From a checkpoint of a small transformer trained on Wikipedia.
Size: 9 layers, width 160, 2 heads of 64, MLP 640 tanh GELU, vocabulary 512, 3.01M parameters.
MLP neurons of a small language model. Each row is named by its layer, matrix (up: input weights) and neuron, and shows model dimensions 0-95. Each number is 200 + 20 x the weight over its row's rms, rounded and kept within 0 to 999.
Before each neuron's rows, "fires on" lists the tokens most often at its 100 highest values on Wikipedia text that the model never trained on.

fires on: " O", " C", " U", "oun", " E", " In"
L2.up453,171,185,229,182,202,193,210,231,199,188,218,233,214,208,177,213,174,192,198,200,189,189,193,195,236,204,184,214,249,165,204,177,206,232,213,225,214,215,156,202,184,191,217,187,184,197,176,223,197,207,188,182,211,181,194,188,210,240,189,194,169,160,192,232,190,223,199,140,191,188,216,183,232,178,202,213,219,182,199,174,194,218,177,177,202,201,222,212,169,229,206,198,206,219,197,164

fires on: "am", "on", "h", "ff", "ust", "ack"
L4.up469,192,202,199,199,216,174,170,218,188,201,205,164,175,226,191,204,196,201,187,213,168,206,232,198,157,203,240,215,206,192,194,190,160,166,181,192,211,201,211,209,211,190,161,173,207,210,160,249,205,242,208,206,176,188,195,226,227,201,188,173,207,205,227,164,211,216,194,194,202,178,201,206,183,201,174,186,219,205,184,235,207,188,200,206,202,210,170,217,196,225,211,168,193,166,185,218

fires on: "s", "art", "ish", "ound", "an"
L2.up445,186,202,161,229,209,203,196,194,197,224,200,188,188,227,207,197,232,185,190,165,216,209,174,169,178,220,194,223,200,195,203,229,176,218,187,209,228,184,188,166,206,225,216,228,201,211,209,167,199,233,194,206,198,204,171,204,184,184,215,219,207,207,195,171,179,177,236,205,182,232,205,164,204,196,203,231,235,192,217,159,190,203,187,211,182,220,229,211,215,204,186,195,203,235,208,207

fires on: "d"
L2.up172,206,220,205,197,234,214,181,211,194,188,191,216,171,177,197,192,180,234,189,221,180,210,175,205,190,176,225,190,221,172,181,190,235,173,200,186,191,199,193,219,173,212,204,210,221,170,203,204,188,240,189,224,220,200,228,170,228,209,188,169,211,188,195,170,209,191,197,196,183,200,209,226,227,226,185,178,209,197,193,142,203,230,200,197,205,184,197,155,193,181,189,211,171,205,221,218

fires on: "ord", "pp", "ap", "ct"
L2.up482,219,177,226,211,207,209,237,181,223,210,182,215,193,199,180,212,209,190,187,218,208,238,188,216,218,231,186,191,195,227,203,171,211,180,192,229,194,219,211,185,213,213,212,234,198,188,183,168,215,177,166,169,227,154,206,173,205,190,203,198,179,198,181,152,188,175,183,200,210,207,210,228,217,194,196,178,177,207,199,218,204,188,236,223,189,196,155,207,211,193,159,213,200,217,201,195

fires on: "3", "2", " C", "oc", "7"
L4.up455,183,235,194,214,216,232,208,231,196,195,178,170,227,231,213,187,175,201,194,200,187,216,192,217,179,176,200,232,256,200,230,182,226,205,195,190,171,213,183,194,187,195,230,225,205,217,204,187,218,199,198,155,201,196,215,176,200,195,192,193,179,187,188,239,186,200,182,180,155,226,210,195,225,220,202,183,159,207,210,167,220,209,203,169,207,153,196,196,235,160,229,190,175,176,174,223

fires on: "o", "v", "x", "t", "as", "n"
L4.up81,217,247,181,223,192,157,202,204,157,197,162,185,195,195,183,194,188,247,191,204,189,203,207,186,180,216,177,173,179,209,208,192,216,185,194,225,199,222,238,183,190,199,186,211,269,221,192,242,241,212,214,193,216,170,242,211,159,193,222,213,198,182,215,199,215,210,209,195,190,189,197,213,221,204,199,207,188,231,189,190,229,221,195,202,217,188,221,194,209,177,177,195,198,171,185,208

fires on: "st", "3", "8", "7", "or", "nd"
L4.up76,226,191,196,216,221,227,198,221,161,200,208,179,166,202,185,185,224,172,197,172,235,211,201,243,190,201,214,186,227,211,201,204,194,206,202,194,204,232,160,236,207,213,187,180,201,205,181,203,154,185,213,180,169,159,192,168,217,195,212,208,179,189,178,189,184,217,231,187,217,210,210,235,202,204,210,168,175,175,227,204,204,206,214,163,188,235,220,188,170,210,199,188,206,215,217,185

fires on: "==", "==="
L2.up583,186,167,189,212,220,212,191,205,189,182,192,215,206,205,220,197,221,210,242,220,185,220,215,208,191,183,213,221,211,213,163,169,225,196,237,204,194,174,195,170,220,175,237,193,196,223,169,236,216,205,222,200,230,166,189,202,192,207,198,193,200,189,173,175,232,212,197,211,167,176,209,237,187,190,175,196,173,194,200,228,206,205,238,225,177,198,190,168,194,198,169,160,218,200,236,225

fires on: "k", "ch"
L2.up343,215,188,219,219,180,177,197,172,205,221,211,202,206,242,194,162,190,180,176,208,203,184,157,168,193,179,209,207,216,194,226,187,182,163,200,210,189,204,159,149,205,187,239,191,203,213,200,234,182,197,220,193,180,242,206,212,175,227,204,183,185,185,177,145,175,147,175,194,200,224,183,223,188,209,202,209,201,219,202,190,211,220,188,234,199,205,182,208,217,212,179,178,177,181,244,195

fires on: "ic", "ain", "ia", "ound", "~"
L2.up419,148,203,184,181,217,188,174,212,171,181,191,213,196,211,221,219,217,207,205,207,176,223,207,214,217,181,211,159,171,221,218,182,200,205,208,210,201,161,183,208,200,203,204,218,201,248,214,174,189,185,182,208,235,222,196,210,234,208,196,242,238,210,175,154,213,208,178,249,182,222,216,236,185,203,195,154,177,199,221,195,190,223,172,195,201,184,208,219,232,195,199,196,209,210,209,220